MLP neurons of a small language model. Each row is named by its layer, matrix (gate and up: input weights) and neuron, and shows model dimensions 0-191. Each number is 128 + 24 x the weight over its row's rms, rounded and kept within 0 to 255. Numbers have three digits each. A neuron's up and down rows have the sign that makes its largest values positive.
After each neuron's rows, "fires after" lists the tokens most often just before its 100 highest values on Wikipedia text that the model never trained on. A number after a token or word is its count.

L11.gate70:114153122100123129143132150123107107120163140102165119170145173102127118116169107135093107118107132137127062176099144081142167130122118106090131166120121163117144140133101126135145139148131099155147096132105130101155148137129134127132081131110108147157150131107146113166093109139101095108125127129107134142157129110094143151106134129123145148103174159120126092121102178124070139131154109127156110160086107123168174124122118097102116174108151120074128109115099110169121156167159131120141143147117130161106125168127144111145089089179148090144120173118148127140114173110143147119
L11.up70:126114140143187151153089152113120126148064122153119101151141125134103116177133186132097090145151121135153104147146149118078146118166135134104121135114152132093153108148137129060137127128087134144129137105146149147171151137130128131126085108157118124084136123146131143126097139116134141115125128133160101110092142109131148104148137116097115143145112151122113139110131136188175128146124101129097107141122151109086156131141097138086086172143122149110139093112086141156133148128140191153084104113133130110102179096131076099126085140095111123156124109157142107127144112109125162123
fires after: "==" 26, " ==" 11, " career==" 6, "iography==" 4, "inc" 4

L9.gate418:153148083098124134154150148152122137136120126130086138101105150101162147126117158153122137154108129152093133099147114090122165160128090130108128097169140135130138157118135086123163113168142169097090169153173144151152133175107151112112093174162136141110136138104135141121136149106082162116155124144105126111113141167106103137137100114081121163088121104119124121129079133132136158126144150147155125102116137123102142107166145085122157143122107123110114139131126162101118149089077184104107162166094136099121143149144155138159128146121095131100138145063172140134128137133122097118
L9.up418:130117167156140145134177107121115120103133111116117121117101141157137080138140151142157159145135157170131120103116181108163108079119097154151093121083098098177142117151156139165069127128130080137154164114173146124132166164111149111107148133163133112126093099125121108148107153129136158175116116127119114106130106118152132132138142104123165083141165114136093167096148100135135166151165161094151107113142119135097134149167144138112141155132174152170135121151159100138151130134093127129137155127170123105127134133143085114115156123124111110147159134133153106120139100113125097187
fires after: "." 31, "\n\n" 21, "\n" 6, "2" 5, " | Episode" 5

L10.gate495:121131129123123126121151083147110082175137189120127092107103141152130132143107095094150124151132150138131133155133121138142162066136112093118118125121121123192124078087097132142172131122101137137147127106152138121147111077107115135090121109146142103151116118130122111148111078150135158167146145121143141115132137096188111102157143145173160159131175114093144121126141143102102141085112142118137087128092139114134116100153175122159141135139165100132086114106112151155107094141132079154130107158128105113080121119147154129175114157095164113123120140105106122125155098125127110106
L10.up495:152127112101134128127149090074108095157102130149124123117150108109161116136123126076109107138122136136161124149153113135127157124118091140090138138082146133163148142123134128126121158092147134142142135122165107163141124091098112073126125092148146092104097112138118137170111150155118146168166149142155128081142092138170089152099102105112127125132113079098107087149124132124141182104144165128171144152130142161107144145108138128181122133132176114153113132092126148139125075115081145130137139099126085106110136144135117162184157131113138102109161114153161147129150094113101113101
fires after: "." 25, " |" 19, " |  |" 6, ")" 6

L3.gate224:168100151101107112182162080125111122153149125152112142123126139094149077148139090100143115110125134111127124163114083129145157156109158108147105150152190095178152150148097110103132146112095126140138180108146150134160104130081153112136139116155158125094102103131105126118100152140141146115165115119083159109145110128170108134150137150124127167152132128165131103151137143099113164132111114128140134150136148105099127159118112146118139126158153161120098147108119151141152125112083159141148156144116129147165135103213098130095133138099134115091126153118176141117097119151122122156
L3.up224:155134103121147131149167105147123134137156143125122188118112128112160125113136131152133138143055113198161139131140118131125145126150114116147141182108188124159152121137151110107114114133103089104125149156151166133138102113138140137153148071154156116122139115126139137173069158105147163164134168142126121104185116079161119172147124157151181127104115132125139127133079113118153172176130084105138141130133141155073143167131123137146130126113139137140124138130150150108107103141108147124109130117152135119134132104130097151137113127120101144106118115110191156123087125161124125117
fires after: "." 51, "s." 4

L6.gate330:111119118158083139123152102094128103126134118091115099131098096119118117169125110140124157136140136125145107126143150171079109083146133125114156130090109133147075117141136108101139106157199153136115153144109108116145117080112120173141135156121092148090120148107068163074150078113111139143121137121138125170153130128150157133132148138128135130137150093100152147111105074169116134151119160171119156122115113124096120120099119147104147121112094136137098121146109117140104086141093137146123138105142110151116146163124187146113129150152165168145149087134133176160137113128126177122
L6.up330:160126118082110124116149133176105150140168104126049111149148124124136117116149136127139149175146135124117168121162125101088126132114078113127160133115100171130106112163168110145124143161084136122126158152105128160118105088106110161131137153169144121134118125134129146107128110131126099123111089145104153149146131107138108138072131131103120155115141111110161171157122116136137132148155125174148115105121139129125168129173150150113135139139098171086154138140144133083119124142080140137136120125165179146146153138139105145150073135154168185119091088128156143133148147099165137136
fires after: "." 49, "s." 6, "a." 5, ")" 5

L16.gate75:080115118155114134132143131145118126116130121107129141143098164132131166098108136119122103101161153162134152145135119089183100117147121116124155131147126123147140121098106148140155135177135129114068130164108139150145146123140123139108066114093171130160159112113111154114111139156135149142143155173123174129151182119122102109089145161113126160115168142105154155138121142102085113152140158104154101142129105116097087080129113141145117104158153109112139134076070106155135126101128132165127108131157110109092122125160113142123134172159152103121140104151077110149152121081134118173
L16.up75:070137148118125148115106112150142154146139162116135120146156149121122154127059131096158127128109105099105183118104141065129105147142171110109099117113149179129137121107115133107119095107140124140123159098145099106173121107131089123126113153141155123121155132089100124106126121113114110139128135132107128159109120084125145116128116160183098103143141166117106100164109126075129157110145124104121112115119157086103116181129126132119098085163123126104180162118125110106112111103141086153108149129110151102129128148117135089105107062127104168122147130136135089154142126110181112112
fires after: "." 40, ")" 8, "\"." 4

L9.gate406:138117154134120138149136117118146069165130132138129146133184153129148114175091127145125081177132130148166095157108083088127137144110149111111167132082116125111109152127158092098143133142136124114120169147133125110182096149102132152139106126113154133146131117156089138167122118158116077148130129152118138096139090116134115110130146179105134138098113145174134113104134106112128173127136120108105108146117126109116166099137142108125086136115130181077110093148177101149088128121171135148111155147085133079136122085138109174106094114129123126112148095106109132131110123102107123154
L9.up406:131177127144130136105140142075153123120109094112146099153154160111141175129137153147081125135135082112147094179140128104133141115150151149110068138094135128175133128131129103160183110157104069128147120130125157120145176147115142156120104149142137160151124132151074115139129143086115096125094164156117155117138127167169117064122152116104136122128129125130099124111165121123118151142115104121119138120125103089117124096099155115107153147163095149129087126104104141082138109113171093137134145171157118107106088097109139148135113137160131110155152165156112156120125111143134139139
fires after: "==" 25, " ==" 10, " ===" 9, "==History==" 7, "===" 6, "iography==" 4

L4.gate214:135109152108123126134137119092110169154143138151141115147090096111128119122171151132172146184156090098167102158090095111111112132091137156144131160154108132125104155100070113165098091141109056107160092092110116113152117116164143138132129114137139134130148097124136169101073148158132107137109141106098121129102116131150127090131107111123116144141166142123154121148126131111105106115131150126174133112125149137108126132109158136153113180140090120121088140108126101136134120148074130163130165127159114147152117090140082096125144115169135103140115111104173108123122161133136177114
L4.up214:119111125166094170189107128121132148110159140140121102117112151108131106110164134151123124172115171131140143110137114110088103115113116129164170094121115125159076149113109096155093094127121103091147170144135142136166148135157114138139114075135135138101111117138163132103096129120141112124146121104112131125129120134134139142142124148142111187141173147061115125175118117076090106103145123143159138139128124143125153167141120121142125154123134160094078158097134136084142124133061124150118130145157094145128125114135114119103133101109152104131089103094127120165138126101186174106
fires after: "." 54, "s." 6, "iography==" 4

L13.gate469:132145178150120147148136149098114170132155149138134140127143124124140128121145098053179118097115151122109126088140137140156164114091127133121138120050121143132133122084130094084113120146134101153136105138116111189157088125098155140150122142130125141132117115114130098128130127177120112161143166134128129134167147126122107088093127132145168158122126121120125154102145144119105122156112195149142121139121115148133149145149089151123116147097137126162147133099092132138124166127096117114162116113107128141171141112145178125099138087107160076107160170107148101084116165164147137127
L13.up469:113159136137109156087135147094094095125171130167119143130117132139119130110112175184077117131145107131167120165168125180143130154133139138139135103116136098153115139115088115106135128092141142144106113169145141144179112128151096124125161119146104159158148136089134116177119107111102093147124124113141173117122108169125144102139110090160143118128133124124166120170175141102117125168122133142147124172146105119127070121145158133131142151112144139119147107104151108160140096151113150134143096099179150154149152137126084141157126152163131131045120121128105104161129096123120125116
fires after: "." 51, " |" 9, "\"." 5, "\"" 4, "s." 4

L6.gate36:120137104108129115174153144112124132154155143093143127145175080114111107155103092161119134154086153161136117114068067120119112115133143154129121155076146081064121176084178154143140095122138136130127160116179090141141095125131098148102151128153119097080102143110115109151124097125147121100093148145107164135127112127128113141153142129110172102163121120122140137099161097157147141140108115151151086107140131122102124125096112127156134132121119097141099140169119097135121144124067136142082154110096132116125120109107149131154100143159119126110143127110135075130127139146140121139
L6.up36:142124144072140100122124122098127120127135117140141087121155124130177167143180099145105131132132141119097106083128113126147179135112103073142130134097115137134123161139129145157136147119113157139100169095099121130090167148147085100111148144102133153149068136121141092164128164118114117103134138148083146095128156117103103148147121150083128146165117095144096114099155067135120171158130121093145090110153092165116111099078139132139167125142179098120116102130150137160100087105129129118136149147116123142112102114140077130103129157120127129074124132119125113111137133111107120126
fires after: "\n\n" 94

L6.gate416:155148143175135159127161123119115124125101151172108144136118132142093112163100083118098135165124102142136098131133107168135149128106132120113131109132157081168118163135127119156124123127117143087167131115154129154118081159083163116144092101134153135113159098131167083160116146089156144167151157116118122109154139157134137144127143132112132140133131091147145116117098155074074135172152152122136115147121107129111099147074069122174120100123146117128118119103139108116177079120098153106119115160148145132136113106153119135110169112114113115108159145109173158114167095127095126149
L6.up416:177141109190151150128128106159127157151100136154106126157152135129094103147126094149136146147113109148091070100136109142150095150095142088123119127142133117156153148137103134138129126111139117068138154160145136146147126148076123123132110113169149150104170130117139074131132152091151132139141164101132142154109161122164111116135172120134131158146101143136099120148087158053166131127127156064151117089119106135082134134105081116152135171129130128121110122141147077126178102128145125109127121135097158117113122119166111142107162106129104147122129141095117119126135097143156127110
fires after: "." 40, "\n" 13, "\n\n" 5

L12.gate337:132130125173143119143113154148083095125124144169141101134118123107109174127103100102176093129128139157133127124136115115123096119158159140111122121121166140162193111098122158110157130139120120124178131100147151136123115105132109167131120104178094150115127073120171127184132107139108132121141121139109140125150127077169124130178133145126148125159140141137116113183158148104113094133149121154130164147161076078146120128158153136121135158125134095093164133110093141142099131116132135161164141177118098092135099155122139080146129141142156116117150168136141114140098138177114142155
L12.up337:098116125121113091125083094117122072124102134131117092158084168120105172134141055102124102133097131133091099087143130111116136111133130135153144123078085166148128145123110135106176133133165141127126094128142147164159125141145096137171103140145133167126118136148135130160108102138137121123166148098162111101133151141183136102140140127120168144170131171114078124154140106087163126153135147134098132166152104102104106122116135137136108127135156131140169090114109095173119117148123119168106139164153138136120134115160114106144117143107163115115123155108174100103118105128095127161
fires after: "==" 36, "." 15, " ==" 10, "===" 7

L7.gate363:139166136180139146104085134139127153081122138123142105176162122097073107132099127111129128080138092106162094106105149124156118119167160145076119154116124118142173121111132111138110084138099118145162109141125103117087093158122156113104121128099131091126119142080142167148148112103119111136098131120146138143148074155108117143176136126129122172135149136098139130146111105096155096129081129123117171102140102128125158146100138130146147094143149107098159098115125123115115137141152075085086100161108177143124148141133134105150113085145127131146116144150125113091110160094115123134
L7.up363:129163142099126157121106132126156126113136140148165064139126118112145137155139117161145119136075184146108074142133170113096142150134100112128126134110147147157158135135149141171186149108102122156109118135145084163100126127139089103147129091135142143141108139125096089145112160112113164124164132134141117087104134115137154103138121135124156126172081152104098129162146130133146127080159160118148098090118112108133167166109138183167095172119125134134104161119121159131160119133109105128158125117077119116137098108152128173145104124081141115106131125134132145162135090134155109096
fires after: " =" 14, " ==" 12, "." 10, "/s" 7, "\n\n" 7

L10.gate327:143131132098148092114163134130149099105105135142165134098123133088136111138117137085121112143129130127144125164105119156146120127124108163114107129125131169123153179101165158122106115165119170130136113124140124116114136113198098149122139100164101119114161160147146088137103101168121143147140134183105140159096088111110109148168125123148149153154146129103187146118156138120116070125165114138149105177128132089149155072116171114097160147123145096141151158090137143141095140108130151145168106127141120100118149113145139143111132140116135116134141113167165104157128100069111161129
L10.up327:160113132125104152117140082135144126107139151113129118157147114150103127157138113103084208135121154130135132107156166122125172131118122137121107171141119161148166150130169121144116117138138162112107101138115128154111092117123108139115123108148148124062108099112121132142113094177125106165175158078120134119112076107132137138108087156128163115143141169101174115144147099122123076120125119084123109155145104123159142077115165123115111088136161142134128128139152075170165122124090155091114135155136122153096145148147134124110131167111153116140123113130109120162137090094118149112
fires after: "\n\n" 51, "." 19, "\n" 5

L9.gate167:094149146099159085139113096115113120130152135133146143108104101122165133126106103136103145137114142117139055129111111160136115118102118113145144144097152097193186133161112120124158112111114169138113092127139102092116131145140067108135113055101144149138111122109127151135122125153142108164147148148096156133102139126127086128123140145144158114167145135095118118140091154137112115137126144069102057121151116138130147161100148164123149136154149153166143141157126108106143116148115120150108115109137111115092119120081130170153179181118096151113138130106141134160120101142120127116
L9.up167:157113105172141165122126105123172138121094170126148126080134094110198156143061093127135086129122136166116110095103135092114142169160127097130095126163109098165119138111105110134124086143108152120122161128106110156134106129137157160093140123093129098111123099139131089134152177117137140136151132168101140108178139109141116111102134126090175102174155144159148114090135159134127157113110128072130088130125067103147111137129099092169125129105145125117143149134149160114119142124136163150125103169115123134129134121138121101135134120125120127132132091091113128103114118132114091124
fires after: "\n\n" 60, "\n" 10, "/s" 7

L17.gate379:127105136155143105144161106117101087160131141134171099117093165143116136147163140122118148161123064093119134154107131144078139123109150132122109132101142123159129113143123129115155106123105091126136103119154163137157122151123071164135178117143111131105118131117135123138134136141211057121172124101105117124112150137143160153131145104133175151131131138166132116123111133140156120153142122110184146100100118097112150151170092076157134117120141164111110140107113118176117111112121158104136143133107147100145103105108089160135107144134113105132098146104126190123076133135117130127
L17.up379:097147123118140156107156112102156132091109166128143134148115140112149171119141129140136143101115097160139121176112123130127157151167086126090142141121110127088144142092112151114176098155100137169130098162098131131141135137105152100169114128127135121150181151169119101081140114165124176099196147150098128076154136139148133156118122116171113094095139164153104176087151119133152138114095111128128117170165139076123130133115158132128120121122095125147128138122137122151133171164162127134153089121145145095123133104126130133114151128133116104115123120104116141195107173147143116115
fires after: "\n\n" 52, "\n" 16, "." 6, " inter" 4, ")." 4

L8.gate119:159123167155130126110104097134141087124102182111150120118114098153128121151137110132138119155110145104139091075097135179137154108091148131134110115126129086109126102110161133115123127145151096191109104133114128157116095098165118103189138105065118124155121104125138121120164112091172149085152145138144148103148122106109123101156120151120182123162138134143150140083114078117123059153147125077108071076148100120094102126116123132113124125128120120126109132117133129117155087129128145138163097109101097099106149122142116117123107107126152112094113153114125123122118120126118153107
L8.up119:134160152094115086101117123125179106075133147104148121124132116153130092145135122143125159119114156151133115110103128116154149119080131106146169089081108131147152139095149139149083102180140135187118105127166125136163116154163083133172120160120127122139114128098123100120175136104135086141161124151127144121126099108091130104122157199118142091134149156158123124080159131143127120143139127100116069134134146107092153120100123143104120117142165156124163154128141158103150100112147159149147129109105117086083137150146138121128078138146117116129103129118174133165106124114134125140
fires after: "\n\n" 97

L5.gate120:168119110151122146134139137111122121131141162152061046148133124106098116101176109128112151155178129083139121162156128137075101091116153174115122081106093116106143151133151133132122099130127107076118153141151109115133126120096111138102105101131134097139103121105131141106127101133118123121170118105132132162164144140136117144118139148162135143098115117101153106191124129108131083142142098176120130131114155107104128106116096103119131128115126131111123120114117127129173105112101146157156066099139122104106139167102183126130117122092117121117156152110102120089108113085155163149
L5.up120:103128138137080162115152163116140125110112144094123106161145081114150117107164106099122135157159123165107112150165146142124109113119169138096142078108122152153110195126140082121113124102136102113115146107152138137124171113071134148140115111103101117123144118153099128117128119139100114113162135166108153130129182109133094119131117104137110173114095092146152071159093167113129095116130107156130120136085148128106132114131097140197146104155138150116146104111104138160153130104149147157122134109145137144141128155118173143114082095098127166124139128128114144126170092099174137132
fires after: "." 23, " =" 22, ")" 12

L5.gate414:123155124122141155098121068123098155139136173155108146118155110096110090175158120109099130151118109143115145108158104167125125120124144116113096104135102149120150139138125120153103149135099093119128147130142111161121142130170112142082148120171138113128151132141118126109075080151100129119133106099133149110127083158151152120122111143150150167144148117056149172161100151124088164114104123083168160148126156101089103135088169101136117134125080124106132150123182145118123106116121160147118124133129104098092131104155171108135164126121099143137142113100162147167149117095110125127
L5.up414:109102121105154152083113099118129130129082122162130159145125154153129112164123145124150137131151140109060079099150154145164156166127115164151087115141107161177147127180098102135126164116158140148149142152119150160147103137155105123116183127114170114098127091107124141141078150145092160109084145125124141129109142143134161137128113142114130150131166118096141137148117145086119120115074133124114104158121090163077149135114157102144147144141114155125139093147141119113155131108151126119139104131118166110132106135123123154119127116119166151151155097135166173147135111177127090089
fires after: "." 36, "\n\n" 15, "\n" 14

L11.gate304:141116134123168123120130114150144132150126128177109124131085159161144116144122137202146098154113119103168118203112108120104105138132117119115132143144131091124193142126105146092133123138087110075121097133126111168108096136108171164168135116132133130106110138107133125131086107110119060127182093124155128151149130089130121120136130163102117165145154103174170114161110129144116142115131088128146149131157123135133152133086128079113152120120159137121151126115148113142100144166159140134119118106127114119090124085141125149124142149164118121124160169117122092147121141105106146178
L11.up304:141142108138134144115107116143111093117116118136116099129116156132147128110105168137098133125127138126136159095134119119132113195147121188121075151118161087114151177106125073138102107127156110110119094109132121145138135143121136142203140137153158146152123174113128124112160136166129107132124103148109140120133151110143112105134147118106076144078085156159141124139089113161127127126195109142106081169126132114112125129126160142140094122096123127098167130135146086120168132110149134136142123128131140109132072132095114108129131112109093110096100146153142155211138142152113119111
fires after: "\n\n" 59, "\n" 19

L12.gate413:128145171168126131139131097144156103146163145121170105170125162135109098116109120118133143158098149139145162139143136065116092110137118150092118137121176111103152124141144082086116110105190118139093148155131100163152107112120168165159121121155132141128111146100110145147113084141142141137151137174164122175122126121125141105115175199118128162152130114104157120149179116118098127113139130152098107105125107121132160159119094145110101107151167104095111135109110087157070115118129124148136114117111129131139153106137145135083121121126146107108164136111129094123138150158114097148
L12.up413:124131164117125120168125135133105075148115164132084107128108105171152144134125149164121120160118148128124151107144150140140128159125080115116114149114150158141153114135153146117106087083110131088072178145074119147140139109145107089116137123100145148134148141120115113123094144131137140138159138094102102136142127124131138107150155127133124142164155103113146151140136114136133147137156109108158117098106141102169097151126114138153061140163165145148146167126150136140103123149109132147105120166156180065151099118155118121098118108143043091123134156093133150140169107108144148147
fires after: "." 44, "s." 4, " and" 4

L7.gate393:159168130140169153065099109094124085151099141084111112168096093129125116147132137133093143137145098137145121148068103116125120091142136129106150125118125123099146141105113142136132139143089105125132138101075091140106144110141123154136156120140101141132132119134105156105108138135130112154140163123115171136115147090108174093126120142139145115139165126146128111120112070157195123110132122116101095110150136101129109130117135128141117104099139103133168122086191149131124111119101114123075077150133101105110175116128119102072071107141126089124133158149115128130093137144154136151
L7.up393:142149100106075133083097104112128149130134153080100110104133124111141105116166112145135120154110136122128104114126117090166083106113117117122122090111140122111114100085153132142162130158171125124134111175154106117143157139098103161191160160082143166112143144100151117117161110112105073121158105120111161132161109095143121151110149175112116156149169144145096101140121119118127113108168152113124097147139126164121131140116148132106104118126134151098137148139139166125110064135117101154132145115133182125091091116130119134185111138103125119097084112175122128132130109136128090112
fires after: "\n\n" 35, "/s" 7, " footballer" 7, "\n" 5, "ature" 5

L16.gate351:117129150110119132082133138161132109153121110131138128131125115149128122118135075101142133111153090110130148124137134156098185139127102091111114160109120131122129142108126101067160147103094093122129086143121155154164092155118110138147115170109105131151165155089174122107153111133127164131152149128086108119115127108153144099090122152168074127112166145155139154139143076127117105144130145121146154139178121115062095127148117112139145086150178116111150119112128114173130120135131143102105124056139172171100153109123113141128124147123101146104144161117135133127156158152133087120
L16.up351:133152091144101127142141167143139092120094129128156142151108130170064106132134102154100095139158129106103133141121105180147103105140108134117174110163162103114154139152097134126142103109106108138139139120108133167179128144142145115139122097096164163132121132077139070161122149112158109115129136138122162117138129080149136110139162130134107136146113099126135087109148141111118106103121118113126115163150111111116122137114121162175101088164117103093098108105102083151102113132138132149107087101081096141096150156158131149124129121087118078072160092104151113152131117140155134137
fires after: " |" 39, " |  |" 11, ")" 6, ") |" 4, "." 4

L17.gate467:129153123092145102090166125120169110171162140140144135132088190156105101070095102115127123116161145138105133085140125139108176165117159146132125123119151088118135132128107186120173119096120129118119116156097143168127079151102128146113141149154090127142167155123149135116123102170144125124145124137156134133128126186113136132131115144117129128127173129113111144111148120170108115123165153111133122148150110069098081111087156123117113139113112157156135110099130103159168118107149114118098100145145157101159106149101171105096128160155160142136119114119096154129100158145150142127
L17.up467:058094139115162138106121087087143077145130099130119094112155092149115155130160154141102138117150145124100108107125106121168118118122108184154146160161142132114132174141109170147178102125135104155111102140090129114164125130117089115141136134129098103140153122143185103129157110110120089105180144168132125112119131167119104146152112130064110111118116096132091128108145162109121137148129133120168096126165088128096114123135121135172097163107141143121133121121165126126107094132099134125116144175141123130094136117128125080100142170113118125121083145117088151137136112097110136128
fires after: "\n\n" 31, "\n" 19

L7.gate9:122125136143134063114127118142104112087124190118176158142108142117110142102066129153119083161147109139128100147080101148138081147127152134145114143092152117146108144132133101139140148097122127133175070083149123146134104115115120149151132144156086127099130105145113079132139101148100094125128139111113168142182124129157131130168154164137158101115117162131130101162131136107112113143128096146126098129165089104079105099115123168125115142107103149090139124120132135124124156112091132120140124151102137120113150102117126148116138104171140122129120103142142163118130107099075092183
L7.up9:098104134106126132134115113092110136058142132110142093123134127132189167136129117125155106137127153137086106138085137129096129103146106093093112143079166161117133132148116104158150128121166166101128126069154127129152121148145141098064143121138149137136135156132136163126137154155082126161103128135129156109143120139104126161109162135150120127129169114107137104142136098113136124143111119143143142081093148100122108133124116133160134137157121124114171119127101121096116132146173132161184129149127130169140135132119134215085119124120137123093113080151087144135105111119117085169
fires after: "\n\n" 51, "oth" 12, "\n" 10, " | \"" 9

L17.gate367:112167151123120117082171108158160091128105159119138124169128122192123122148118139107105108123133165084142121127098126134148148117143163117133170127128152124144115105123114121092118162120104126104130130092084116164171136097112116144147164135081161163161121100125143152106136087109149136118157132153152164123111138128131110125161153148175126086120146127119095146176131121151116131163115179106098117109150102161072135163127131157122080096132096120130152129127114108182116114148107129126096144128085140135124164138148121123144161161129143150086151135114128090104171151105125165155
L17.up367:149131144139093107113169125145175095137064180100091138088110138155145079127107113117123149097173167165153105107112123135109124161108166129121139085152154133133109138112108099101150114088128132153119128096117172154164098121120105142146114105121119135151184129103129107135131124113092161090149116153150120133127116113145131121120169137155086153149155147145112139116133127141117107092102148071121085104137130153098124111146097175163108169139113114129132091118144090092116119111120136145111137097088108107131140145182137100152162145083128133094100116142137116113127096112130135123
fires after: " |" 33, " |  |" 10, ")" 8, ") |" 4

L17.gate458:113132125150098121141150135143125139136091137096156134120159157139115111123109133113108085124091062118165135134148121089150107102121138170127175160134139161187152144068114150131112115115129110126167103177172114141159122101149119185121133203117128113129127134132121134149112148111118094134095137162162154131137159149126091135152185135145109142114158133128128100099135116126114131091117126139175129108096104118105118116166121080129127107149148152113188135177140153121118155106079158102151099098116124136160109090144116130117115133137117111143088110140149120160126136156125116140
L17.up458:096126153105139147135135117141135110073125112151198096132105121151117106107130158099154157092183107173127151143135181122111118126128084166115132101139094105130144137102124152161152150126098116098085108155131160131145168122103136122162165102140120117163099136111145102133113177076119146116130156150118088159130144135124111104119158137151125112170143135078134142143124101145157146151112133125151082069116115106104118120135117114099144132108131138125097122147117108117154110153149156116186077137144134127129138070176087121110117147098151117104123089117133120142131116112136123162
fires after: "\n\n" 46, "\n" 8, " al" 6, "." 4

L12.gate203:134151128124126124115110137129110133103142132169091110124135111148093093116120146130104117128171119131150105146127080080116152127109109147106130105135131113137146127123154100125116158094121133130121134145128117163160077126121110105162142085147147134160157118116159144112154127124141117127134133134155169084111095169160088130113121121113093124077133153130113135140158134103127121127152121105143100131143113145045125113179159113148133094129121120093137076078141119116155131122177154124158140095090128093156117149138052115078134072080117111103129145105142115144125131140131096184
L12.up203:110129207132105110137141148155159091151172142125131129115097148160152135115140144167151114132121170133178154083123137124133167132126115108128134140148125105161163097114147120122124146112120147148089133140139153153147086104097120094163101113120153108157144130108128149085135088121149169135156139088136146106142143120121122089106133125084145159158119144128139116122128082134120129136146134110119095116143123139101122140176101138172110097110121118143132141133168103152069128149102119140098203092072088128107140135170120111125119118097094118120144109089165124130154108116104095149
fires after: " |" 36, "." 22, " |  |" 11, ") |" 4

L7.gate140:166117167106186112163130105155092070128117134140086183111127150123144153112113062112154117166128131125164157160098074125136135098157125144157139133092143119151145133105113115150138117123118100115108133146119143153155082150140138108141093152139162132102124083137163140117131103139131113134143120133109160188090156136101091152116100112138167111163143133142118139143140116121090154149159123121158137112138117095085098139179152104114123123147143094118135133125128113173099140132101137141105128116096080150115146125151094138127149154138112178116128131082153147093124130148101139164
L7.up140:177118167098127113192147092109152135126103138128102149139134136124140120139127088133140127129160124109137115122130109131152173130175114131182189153108106132151146144121154078133125113109096096082079170132126148189152122091160117094135103155127166121088157117157177122140124152120124107118145134132090166146142119114114129126116129131094126103154132124155118120138156072145125147139133116137146091111163109115066105125133131126143125117129126136129172137101099139131059117146125136124114154111096121125120139095147097131091182134125108177128156111125133104119132125146103133179
fires after: "." 49, "s." 5, "\"." 4

L6.gate123:138133173138131122118160167173086139185138131154151097133147175105134123135144131162170140111080147129152146152075126089124104125127128118126087150130124115154139138133089077133159119149135102094165120120117156154124107148071129153116140116164136110125156087125105090126091103116052178169107147099110144143111111147147118151147127093111146143121126128092113110143086139150104172120170159142136122122147135123140136134119184102113092107079121113129130152121121154146107092131100133114087148130141146129119119152137160134115137122165131135134123095133148162125121087135093121144
L6.up123:138119110170125098142146092164135105141153110132132112126113134110119139153166141122136131100121150138139116167091122126142138114176120103134132123147087129144145138107125159120144103172112130133127165095072095153116140150163173157111151114109139142111111125090073148116078159131099116157140162115117184132157153170167103138089147123120124137160119096127125183152140120135129096133129081054103152135156146143135148145114125117088120108128138141084121143115129105122142069142088113158118151129169172156140107117143146138097150124138115127150144109172116125066122097113115126136
fires after: "==" 13, " footballer" 12, "." 11, " ===" 7, "===" 6, " ==" 6

L7.gate126:139138138166115137128111172106078100123115159147129160141099103161141163126103131135132107103099127121093106105149152124144120156142099127150148111108151111098141170120128156103099128126115097161136135157126119130114132113112115076163082102099118101162133128146197112131159085101145101177141108130137159126109074115095118110115157130102117121098133150119135163116117122133106162139151155104133101123152145152100121105129084128156159132101120150127111137095098120120160123177144131132129168149100151086111155106125097131097132087088096093129143168112135105065115145097134098161
L7.up126:114178158131105080146098137174101087139124137152125152127109131131142118146178128120113105107103134142126121135127090101122122095172136134125153123156163111118126143109138120129136127155130088132125131108143068127130122095149128127104114115106137116136172149116128110167145141121156146117152168095114171135144140093139134109162145150105119118079178136110119096127138146081085089086102112156147125117134138138088141136162140082118121104085141106112124137123118102149101144178148115117162121102063135130145143115130139086108110092106120128103162126120140049177160153162129120153
fires after: " |" 41, " |  |" 13, ") |" 4

L7.gate474:147157144127149100099105076083047119144150150139122105145097120135079076115143111118121079156120146121103128130070097083111135135093159135105149159123120131133108131125125134099198113172090114123151114124138104155170112128155138144121103138173128142129122141155150107140100123141165111141081130101129118133163124150176127127153106119114136146143168152122127146175094140143110105099099139133140157157116091159129134126119146120099101149122130144141109147123144155134132088129096120149067142120145121149167125159118123091107085101144136123149163134132122138163095137129123100138
L7.up474:140108152137088104137083121100106115161129116163147157131094121105164149148091128138122108109061120153102071127147129161140100119101157162149102125135115114111144105108110112141178158163076111122130136122104111142151134159102140090121071119131129134161138096137125097119079179095157126130070123127117115151152123118142149108126136117150158141122105139154110140074111129100113100130090099103109138156141142118128097123137097121121117130120131174126109151165104111128140103101131132160090146139153091131165112108151089129074097121115118129137141079173116138165114114135148129155
fires after: "==" 35, " ==" 15, "===" 10, " ===" 6, "iography==" 5